Weights of a small transformer language model.
Architecture: RMSNorm before each block, no biases in attention or MLP.
MLP neurons of a small language model. Each row is named by its layer, matrix (down: output weights) and neuron, and shows model dimensions 96-191. Each number is 200 + 40 x the weight over its row's rms, rounded and kept within 0 to 999. A neuron's up and down rows have the sign that makes its largest values positive.
After each neuron's rows, "raises" lists the tokens whose logits its output raises most directly, leaving later layers aside.

L2.down648,94,230,191,141,182,197,245,215,139,179,175,189,132,184,143,162,255,194,199,185,147,147,212,168,153,204,219,147,171,179,197,169,227,184,203,221,258,247,212,203,207,120,192,218,157,142,210,182,99,206,242,143,171,167,198,208,173,196,222,143,174,145,169,169,173,200,183,250,243,247,189,216,193,191,219,206,277,131,202,233,252,140,166,212,216,211,191,156,164,176,213,159,209,256,189,132
raises: "8", "7", "0", "9", "6"

L2.down230,440,189,203,179,231,139,214,190,195,251,160,176,196,185,125,163,173,254,183,188,209,200,202,209,166,262,158,196,193,234,183,233,191,232,193,216,229,212,251,213,189,201,204,195,220,233,203,231,168,199,204,210,192,211,173,227,254,184,172,196,173,227,188,240,167,210,168,249,136,221,178,246,269,245,209,193,205,180,252,188,213,158,231,183,196,242,207,200,231,198,190,254,231,245,169,228
raises: "-", ",", ".", " and", " of"

L2.down47,481,184,216,166,198,157,166,189,208,231,169,191,166,221,175,165,199,209,182,168,202,197,237,243,187,213,180,187,148,224,169,174,228,241,207,201,208,231,264,207,200,210,213,206,180,238,153,209,168,184,220,197,195,169,194,204,218,188,201,156,153,217,228,225,195,166,128,214,186,196,175,201,238,216,220,195,220,186,266,184,176,195,231,172,192,205,222,247,211,201,181,268,251,204,185,247
raises: "-", " of", " and", ",", "."

L2.down532,350,187,266,181,216,210,168,190,231,217,218,271,234,201,158,114,192,237,182,209,213,230,196,255,170,224,221,184,172,178,202,218,178,247,236,131,184,134,256,200,208,212,198,180,238,182,187,165,137,230,213,175,209,164,173,246,135,187,196,198,179,184,173,204,146,177,158,192,184,194,155,220,228,216,221,194,235,228,151,221,125,215,198,246,121,172,200,182,317,112,162,212,236,215,182,217
raises: " and", ",", "-", " in", "'"

L2.down268,395,132,246,239,155,159,215,218,232,155,177,231,178,169,196,157,287,167,70,307,250,217,189,156,237,148,205,237,226,189,181,185,209,209,200,167,274,207,248,187,213,187,197,154,209,166,175,176,236,200,284,195,254,206,187,244,231,216,176,174,191,205,238,260,184,194,176,245,194,173,197,193,184,184,235,261,217,239,258,206,189,216,188,155,171,226,210,169,193,206,171,231,160,231,216,142
raises: "ors", "ing", "ions", "ional", "ure"

L4.down352,138,188,168,217,210,203,230,146,220,233,232,279,212,184,212,199,188,183,187,176,234,211,169,173,251,251,221,178,175,169,192,209,210,189,124,178,233,195,287,245,181,161,171,171,153,187,234,203,268,192,225,247,224,207,262,195,180,178,205,214,168,169,193,219,191,125,233,161,147,236,130,151,162,212,247,218,137,162,223,183,261,171,198,199,323,224,238,243,251,197,170,220,196,222,142,233
raises: "on", "an", "a", "ar", "ating"

L2.down150,281,188,197,168,167,248,205,231,188,222,167,158,244,218,174,273,183,240,211,201,196,236,212,220,108,228,249,229,229,195,186,182,220,241,231,207,255,234,115,164,194,183,204,189,167,177,234,162,90,212,177,138,192,185,190,207,236,195,183,216,194,210,162,273,205,203,195,169,216,137,194,237,137,223,227,132,272,159,148,234,145,97,144,224,196,214,217,180,230,214,130,115,209,181,269,219
raises: "9", "8", "6", "7", "5"

L4.down73,144,226,217,211,237,180,238,186,203,186,180,219,221,231,216,208,139,236,237,254,273,195,233,182,207,212,273,184,192,184,177,184,100,110,201,237,138,247,159,191,201,137,181,222,232,161,251,198,216,176,207,224,254,230,222,160,143,253,193,253,206,261,209,246,127,223,165,135,197,187,168,143,161,175,187,164,168,170,239,169,209,202,176,175,236,177,181,166,205,213,109,214,260,194,130,218
raises: "is", "ing", "ising", "ise", "izing"

L4.down13,217,248,196,247,199,190,146,160,171,240,235,155,207,186,71,177,196,164,150,169,208,168,191,245,211,194,162,270,259,157,240,157,145,189,255,168,230,197,154,219,131,207,195,197,161,246,258,167,229,214,179,232,169,163,182,223,178,155,156,270,186,223,157,214,206,209,159,194,280,150,293,234,280,247,194,126,149,230,164,253,173,163,146,162,201,194,261,190,269,140,189,177,250,223,155,215
raises: ")", "),", ");", ")\"", ")."

L2.down342,212,177,119,200,168,152,89,206,213,216,169,157,205,229,201,199,213,237,204,171,154,172,197,208,204,210,252,223,245,256,125,195,198,179,222,208,170,189,173,189,116,191,158,175,203,211,146,280,198,197,130,203,184,161,163,211,213,190,249,211,155,151,197,242,209,229,174,182,248,150,172,184,210,197,223,187,223,141,187,146,181,206,157,264,214,197,170,224,178,280,159,131,257,210,143,163
raises: "eless", "ely", "ionally", "istically", "ily"

L2.down682,345,152,191,186,259,210,290,215,182,154,156,221,123,148,140,212,158,190,141,210,191,200,186,230,156,164,229,148,255,156,188,315,271,317,179,229,145,246,196,160,180,175,215,212,203,157,222,212,186,181,202,186,159,163,172,180,197,217,236,176,158,192,219,169,108,176,252,212,172,201,147,214,193,199,193,169,178,154,204,127,148,242,244,235,149,207,129,222,201,245,217,198,201,231,186,212
raises: ",", " and", " (", " in", " of"

L2.down599,306,203,288,195,210,193,191,189,208,198,239,218,202,196,182,199,260,251,220,197,230,217,201,191,213,158,180,206,175,212,179,163,223,128,201,200,173,268,163,258,195,182,260,200,197,230,218,165,165,137,258,202,194,250,251,148,164,150,120,171,242,223,134,142,161,138,208,228,153,206,178,221,222,188,192,172,256,214,202,180,136,175,204,251,206,245,204,221,183,221,206,184,277,177,185,99
raises: "ments", "ment", " greatest", " what", " enough"

L4.down96,324,163,219,228,171,217,201,229,181,192,234,261,166,185,202,154,161,211,178,126,207,238,255,197,226,209,238,206,219,207,197,245,198,227,176,241,296,203,275,161,196,169,206,177,285,223,182,203,148,166,182,185,197,211,191,233,212,255,217,213,199,156,190,217,190,159,235,230,209,166,178,141,287,267,234,186,246,146,210,212,257,203,241,234,205,159,230,186,218,115,240,158,169,177,261,192
raises: ",", "'", " (", " and", " in"

L4.down647,99,236,235,190,174,242,301,174,179,254,234,200,263,220,191,217,209,253,164,223,160,222,182,207,143,258,90,300,153,227,193,154,204,214,248,215,256,255,193,149,214,158,188,278,179,188,138,195,240,226,184,212,119,153,181,160,206,255,193,230,236,192,161,163,106,180,206,246,222,142,176,256,226,165,132,231,234,178,202,173,167,90,144,233,237,212,172,247,205,153,215,241,181,259,264,200
raises: "re", "ry", "u", "ra", "ura"

L4.down511,273,150,213,235,163,188,271,167,95,167,214,187,218,211,163,228,261,175,180,206,184,286,277,197,199,178,183,243,229,175,197,175,106,212,226,122,121,239,187,255,214,231,210,218,254,195,213,204,148,199,189,141,163,199,189,164,188,206,200,156,157,179,238,208,201,202,219,241,203,175,161,211,138,239,160,151,245,218,165,187,214,257,214,219,148,236,163,103,197,202,292,250,198,264,124,189
raises: ",", ".", ".,", ":", "en"

L2.down505,197,216,149,159,224,263,239,208,191,263,207,256,181,212,239,162,211,234,158,204,232,191,148,219,153,277,196,203,208,211,167,219,206,140,198,228,238,195,206,100,201,248,193,209,233,210,196,143,227,237,161,167,288,251,199,271,239,159,128,155,192,200,148,233,213,159,178,239,211,255,214,194,223,126,168,221,226,162,207,195,257,195,215,209,220,141,193,181,220,185,202,164,287,193,213,211
raises: "i", "e", " Balk", "gar", "ush"

L2.down428,264,181,220,216,99,213,241,185,232,121,251,151,186,178,258,169,148,237,276,179,246,252,235,224,185,156,202,210,163,235,265,173,168,209,183,210,162,174,203,168,206,173,203,202,208,176,208,150,216,245,129,212,202,153,187,247,142,229,148,202,278,254,284,197,253,214,212,215,169,169,177,181,186,208,208,215,190,159,160,125,144,201,169,263,150,180,184,157,238,158,201,248,171,152,192,226
raises: " the", " a", " any", " an", " these"

L2.down627,184,249,161,160,232,219,187,170,245,162,196,192,171,159,176,225,217,189,166,205,191,229,137,187,232,228,262,227,227,235,141,161,232,181,237,214,199,277,172,187,172,169,247,234,234,209,209,185,281,137,285,224,176,206,155,220,261,112,156,157,205,289,257,170,187,193,165,172,183,166,194,154,180,250,224,253,205,203,224,165,201,189,153,242,244,222,228,193,238,121,198,184,227,164,196,162
raises: "ted", "ment", "ral", "ioned", "ten"

L4.down21,263,250,232,176,101,220,238,233,195,226,109,176,202,225,223,139,253,207,193,248,146,279,167,190,180,235,168,217,160,230,234,215,240,263,197,168,121,220,211,229,159,181,223,205,215,196,216,215,282,278,226,245,233,300,243,198,216,298,181,241,242,222,141,215,228,205,195,215,150,155,147,191,206,195,207,195,178,237,170,221,272,176,202,165,192,278,203,194,240,256,198,211,280,172,210,230
raises: "est", "ions", "ened", "ays", "ness"

L2.down695,222,182,220,231,154,213,211,174,104,212,90,225,141,267,158,151,270,204,190,202,239,236,263,237,288,192,152,152,165,159,209,143,173,188,220,217,272,210,214,175,205,233,257,149,172,161,184,139,191,235,194,160,187,172,213,251,223,110,131,212,157,194,192,238,292,217,218,211,164,175,183,195,265,178,182,195,240,191,276,202,192,209,210,142,192,185,216,203,248,193,152,196,169,237,227,214
raises: " be", " make", " take", " have", " hold"

L4.down672,255,155,177,244,263,178,79,176,238,183,198,193,213,173,206,206,282,287,169,141,252,167,211,248,206,175,281,163,168,204,212,230,179,148,196,175,181,240,237,187,202,203,220,178,166,189,219,258,160,235,193,122,177,177,109,168,193,203,237,178,276,163,210,228,227,254,242,184,194,218,209,165,186,220,144,187,218,224,201,173,255,189,205,153,157,289,180,219,151,199,145,222,189,302,157,183
raises: "0", "1", "2", "3", "8"

L2.down480,120,208,183,191,270,194,174,233,174,300,214,224,182,184,172,212,210,255,162,183,216,193,232,247,243,187,181,215,257,235,211,202,198,228,234,235,206,226,243,197,186,183,191,262,252,181,248,195,210,197,230,301,212,188,171,250,207,140,168,193,169,243,195,190,162,221,154,273,257,155,157,178,249,209,300,250,181,213,240,149,285,224,227,135,275,219,192,199,215,239,246,139,288,251,289,270
raises: "t", "ap", "ers", "ft", "th"

L2.down15,138,205,211,190,277,185,177,219,177,218,298,265,204,218,162,224,194,197,266,215,220,152,124,281,170,237,202,150,149,200,213,128,145,193,202,183,212,167,194,199,187,194,128,254,125,218,148,185,246,168,233,247,284,247,272,208,184,162,117,228,155,235,177,189,213,177,229,170,192,168,221,227,234,208,207,163,230,204,213,270,191,182,198,187,235,171,210,234,221,171,179,210,165,174,215,137
raises: "and", "ads", "ander", "ar", "ars"

L2.down562,150,112,188,267,162,208,251,232,162,221,259,218,179,177,181,213,221,212,79,221,253,231,126,214,171,211,201,197,205,145,172,169,192,192,201,146,195,255,239,182,175,172,152,169,249,138,197,230,196,195,214,219,236,243,254,205,170,117,196,84,212,185,255,208,191,193,195,197,213,203,198,175,141,145,146,169,132,200,221,176,199,198,193,194,257,174,206,184,261,148,310,260,242,187,196,151
raises: "ar", "al", "ale", "at", "a"

L2.down702,525,217,202,202,205,137,146,186,205,254,158,183,164,189,171,173,226,199,194,179,224,188,221,199,221,232,182,202,178,212,204,183,227,228,204,205,214,213,252,185,202,189,248,204,202,205,145,208,198,156,218,173,174,202,189,204,195,221,224,164,145,207,194,217,193,141,165,230,228,195,177,216,229,206,200,198,183,190,244,189,200,203,209,167,232,213,234,198,180,213,177,284,233,225,150,230
raises: "-", " and", ",", " of", "."

L2.down556,554,205,147,77,155,210,130,227,152,230,173,148,193,127,198,228,220,175,151,169,248,191,184,267,209,185,192,184,187,224,191,219,205,226,232,194,189,211,171,207,202,161,255,202,165,262,158,202,191,185,222,188,158,163,224,203,229,186,198,159,203,216,160,224,177,177,167,194,162,174,162,165,265,218,213,210,196,142,193,174,221,203,209,136,225,214,198,233,179,181,149,199,183,191,148,228
raises: "-", ",", " of", " in", " |"

L2.down300,160,180,190,288,190,177,145,186,184,168,104,221,201,214,202,297,223,235,206,236,238,157,159,258,217,181,217,221,191,174,226,260,158,251,292,233,157,143,211,225,231,211,152,255,205,180,245,245,160,224,226,223,206,182,184,182,175,277,217,132,157,276,190,214,161,224,248,261,220,183,210,98,192,149,213,189,271,156,123,139,261,145,204,175,274,203,171,209,204,131,176,196,191,184,176,124
raises: "band", "ind", "d", "head", "ir"

L2.down417,174,205,213,203,209,213,213,196,163,203,220,162,168,213,209,183,112,244,157,220,191,178,153,246,260,230,186,206,247,192,155,137,192,187,180,270,229,211,235,214,172,186,212,236,242,122,186,180,176,167,285,219,187,126,245,162,179,145,210,169,145,220,155,203,166,200,159,190,203,144,198,142,207,195,228,212,199,186,261,154,259,135,194,236,167,178,149,162,251,258,136,264,170,222,200,256
raises: "ed", "th", "ions", "ns", "t"

L4.down52,280,106,250,189,213,153,108,202,217,191,202,161,139,221,175,205,237,257,210,231,254,166,159,203,250,166,229,167,142,221,182,154,217,162,191,240,223,191,254,163,193,282,210,222,221,96,225,202,177,236,258,187,184,173,216,230,273,145,169,268,199,175,214,200,193,193,221,225,180,184,187,205,206,169,203,240,143,303,215,200,197,204,208,214,149,195,199,136,248,214,225,222,201,115,167,187
raises: " the", " their", " its", " a", " those"

L4.down358,125,223,229,149,127,176,232,221,186,221,190,130,203,179,157,208,181,169,249,186,222,209,190,182,215,188,254,180,176,255,143,206,213,178,153,230,251,161,162,166,180,155,208,213,208,190,167,200,146,161,194,157,177,207,139,252,173,167,203,194,263,188,228,236,284,219,188,198,234,225,181,246,156,239,313,199,183,171,125,133,194,220,141,254,210,200,221,159,209,150,207,163,229,243,214,121
raises: "9", "8", "7", "0", "2"

L4.down689,186,257,115,123,234,174,277,188,258,172,270,191,192,169,221,235,162,148,250,185,240,189,229,214,135,185,245,211,211,221,231,230,216,169,216,145,225,168,250,239,228,243,148,208,230,172,178,191,211,268,160,198,180,153,148,211,181,223,180,194,163,188,226,215,206,181,125,172,167,200,169,208,193,193,273,194,194,255,241,178,153,207,142,113,225,209,133,236,190,212,218,177,220,166,158,185
raises: "c", "ch", "cu", "p", "chi"

L4.down26,108,149,195,121,205,206,219,228,224,213,183,177,214,200,259,221,182,164,145,224,151,219,223,204,255,168,158,207,138,167,194,175,283,211,192,230,200,193,207,184,155,136,185,232,174,209,115,215,188,183,246,222,169,130,163,181,190,143,118,188,208,220,222,271,226,206,195,214,240,176,134,193,203,206,186,159,202,170,218,176,213,217,213,166,231,230,177,222,250,209,218,150,209,137,218,148
raises: "ted", "ter", "te", "ts", "ten"

L2.down399,193,218,179,228,214,192,228,178,240,263,135,150,185,166,220,217,194,168,228,207,195,193,212,217,145,155,246,201,135,120,229,207,170,250,222,262,253,243,189,237,212,201,175,225,248,170,197,200,159,184,178,154,228,152,166,219,193,177,173,236,180,220,179,142,182,164,239,204,207,272,169,246,201,131,259,153,245,174,192,165,236,240,123,217,235,144,240,202,225,179,160,156,279,220,185,162
raises: "7", "8", "one", "erv", "2"

L4.down190,225,244,168,218,222,175,176,198,233,196,201,194,250,148,203,222,158,192,137,209,235,217,229,204,212,175,246,180,288,211,191,177,135,231,281,201,192,178,153,183,225,236,205,113,174,206,137,214,211,195,205,171,308,219,165,151,119,281,251,186,226,147,266,122,162,225,298,194,242,166,227,197,307,187,229,219,245,165,209,253,186,133,184,275,143,226,190,142,167,208,245,229,131,170,182,148
raises: ",", " (", " –", " and", "."

L2.down547,507,210,191,159,182,194,180,228,207,172,207,176,186,231,175,206,190,188,178,156,200,215,192,221,194,235,191,177,159,238,212,198,225,234,224,198,198,270,251,215,211,203,229,200,179,235,132,183,182,172,208,198,168,214,180,221,233,146,173,140,122,219,221,218,147,191,150,214,246,165,206,200,294,221,219,224,192,190,233,190,233,215,220,164,206,209,249,234,189,211,185,245,218,187,197,196
raises: "-", " of", ",", " and", " "

L4.down637,186,197,254,211,201,203,237,230,180,238,264,174,198,248,214,220,286,256,159,173,280,267,233,172,202,239,261,232,213,228,172,156,184,258,223,193,209,163,192,234,232,176,210,176,143,163,186,222,271,175,194,216,233,214,229,190,181,145,189,238,140,235,200,249,188,252,218,192,161,218,182,186,145,171,175,225,195,168,134,193,119,197,132,202,265,181,225,206,178,188,169,204,244,263,210,278
raises: "ud", "ug", "ou", "o", "i"

L2.down501,467,205,220,219,225,164,190,195,196,251,176,173,179,181,189,175,221,204,215,183,202,170,205,222,187,242,228,149,165,259,150,179,214,261,211,212,229,214,251,181,185,228,237,159,202,238,168,194,177,170,226,176,191,205,193,220,227,189,166,158,212,177,201,258,194,223,215,213,192,224,195,241,256,246,188,200,261,195,249,200,207,200,225,185,205,179,283,230,224,216,167,286,235,243,184,225
raises: "-", ",", " and", ".", " of"

L4.down148,288,193,207,205,178,232,217,236,297,118,258,224,233,220,270,146,169,195,198,183,209,203,205,167,238,163,200,237,256,250,188,176,184,275,179,160,240,125,228,240,249,201,217,192,203,276,225,208,164,169,219,134,208,242,174,244,250,267,226,197,215,128,223,201,223,218,231,173,158,167,87,211,246,128,189,217,197,200,133,170,220,155,239,223,215,202,132,170,250,257,263,260,243,185,263,159
raises: " (", " |", "\n", ",", ":"

L2.down423,177,198,237,228,159,194,231,153,253,208,179,150,164,235,220,203,195,186,232,145,240,159,234,259,195,191,195,176,176,187,115,157,192,196,228,293,216,196,220,161,262,180,180,135,169,132,203,171,178,255,145,195,205,226,217,252,219,199,224,161,202,202,212,224,265,226,78,269,173,162,210,250,245,215,182,218,175,200,148,130,215,79,202,244,180,204,248,194,214,184,215,148,243,175,199,158
raises: "5", "0", "6", "1", "2"

L4.down345,284,228,237,292,154,144,176,274,206,192,228,307,146,203,172,160,158,262,121,212,179,231,175,170,204,181,240,154,184,234,162,220,271,180,205,157,159,217,228,185,147,223,218,152,243,133,229,280,148,104,225,217,189,222,251,276,240,208,159,178,182,209,220,250,252,230,255,136,201,201,201,164,213,211,204,210,201,149,210,247,267,187,239,212,205,227,219,189,179,190,150,247,154,207,237,215
raises: "out", "down", "side", " down", " against"

L2.down317,456,189,206,166,199,150,143,174,180,241,167,196,157,205,147,157,205,212,190,189,224,186,250,222,205,233,205,196,160,226,187,169,219,228,212,188,205,214,269,207,205,198,225,193,175,241,176,215,174,169,235,181,191,181,205,184,198,195,200,146,142,193,232,216,200,165,138,211,190,209,167,212,238,197,220,202,214,192,265,181,182,204,230,163,199,202,229,253,223,189,176,279,244,223,176,241
raises: "-", " of", " and", " in", ","

L2.down148,526,205,246,155,136,187,212,201,197,191,157,253,192,176,127,243,177,192,143,207,187,176,175,279,212,243,205,144,187,234,246,257,226,169,230,176,210,249,202,204,201,227,207,184,145,172,248,195,224,222,189,207,152,196,217,212,229,252,190,154,179,229,236,259,155,206,178,271,170,191,215,213,299,202,174,223,208,193,191,185,209,226,210,173,152,217,259,178,167,224,233,198,158,226,177,164
raises: ",", " of", " in", " and", " at"

L4.down164,104,190,176,246,161,196,240,200,179,168,205,291,222,199,179,234,212,190,244,174,145,213,128,203,175,202,240,184,228,258,170,163,172,204,156,118,222,214,113,251,169,190,147,253,192,265,112,184,170,208,98,157,178,203,224,161,168,241,132,215,175,260,180,171,246,214,159,207,163,115,202,229,252,205,202,168,203,180,241,145,241,206,245,251,212,210,225,212,271,124,172,194,210,232,211,210
raises: "ational", "ations", "ward", "á", "hn"

L4.down639,218,232,133,225,175,197,271,224,305,188,245,182,173,226,186,197,181,226,300,154,167,236,244,214,133,167,190,120,211,174,198,222,155,188,242,281,271,171,166,222,209,220,157,239,231,213,245,180,190,209,189,207,203,110,173,170,262,229,170,300,195,158,196,249,150,172,135,153,195,248,252,234,194,190,182,190,213,195,217,180,202,142,222,115,130,250,203,234,280,138,259,240,165,197,239,233
raises: " he", " she", " they", " we", "hed"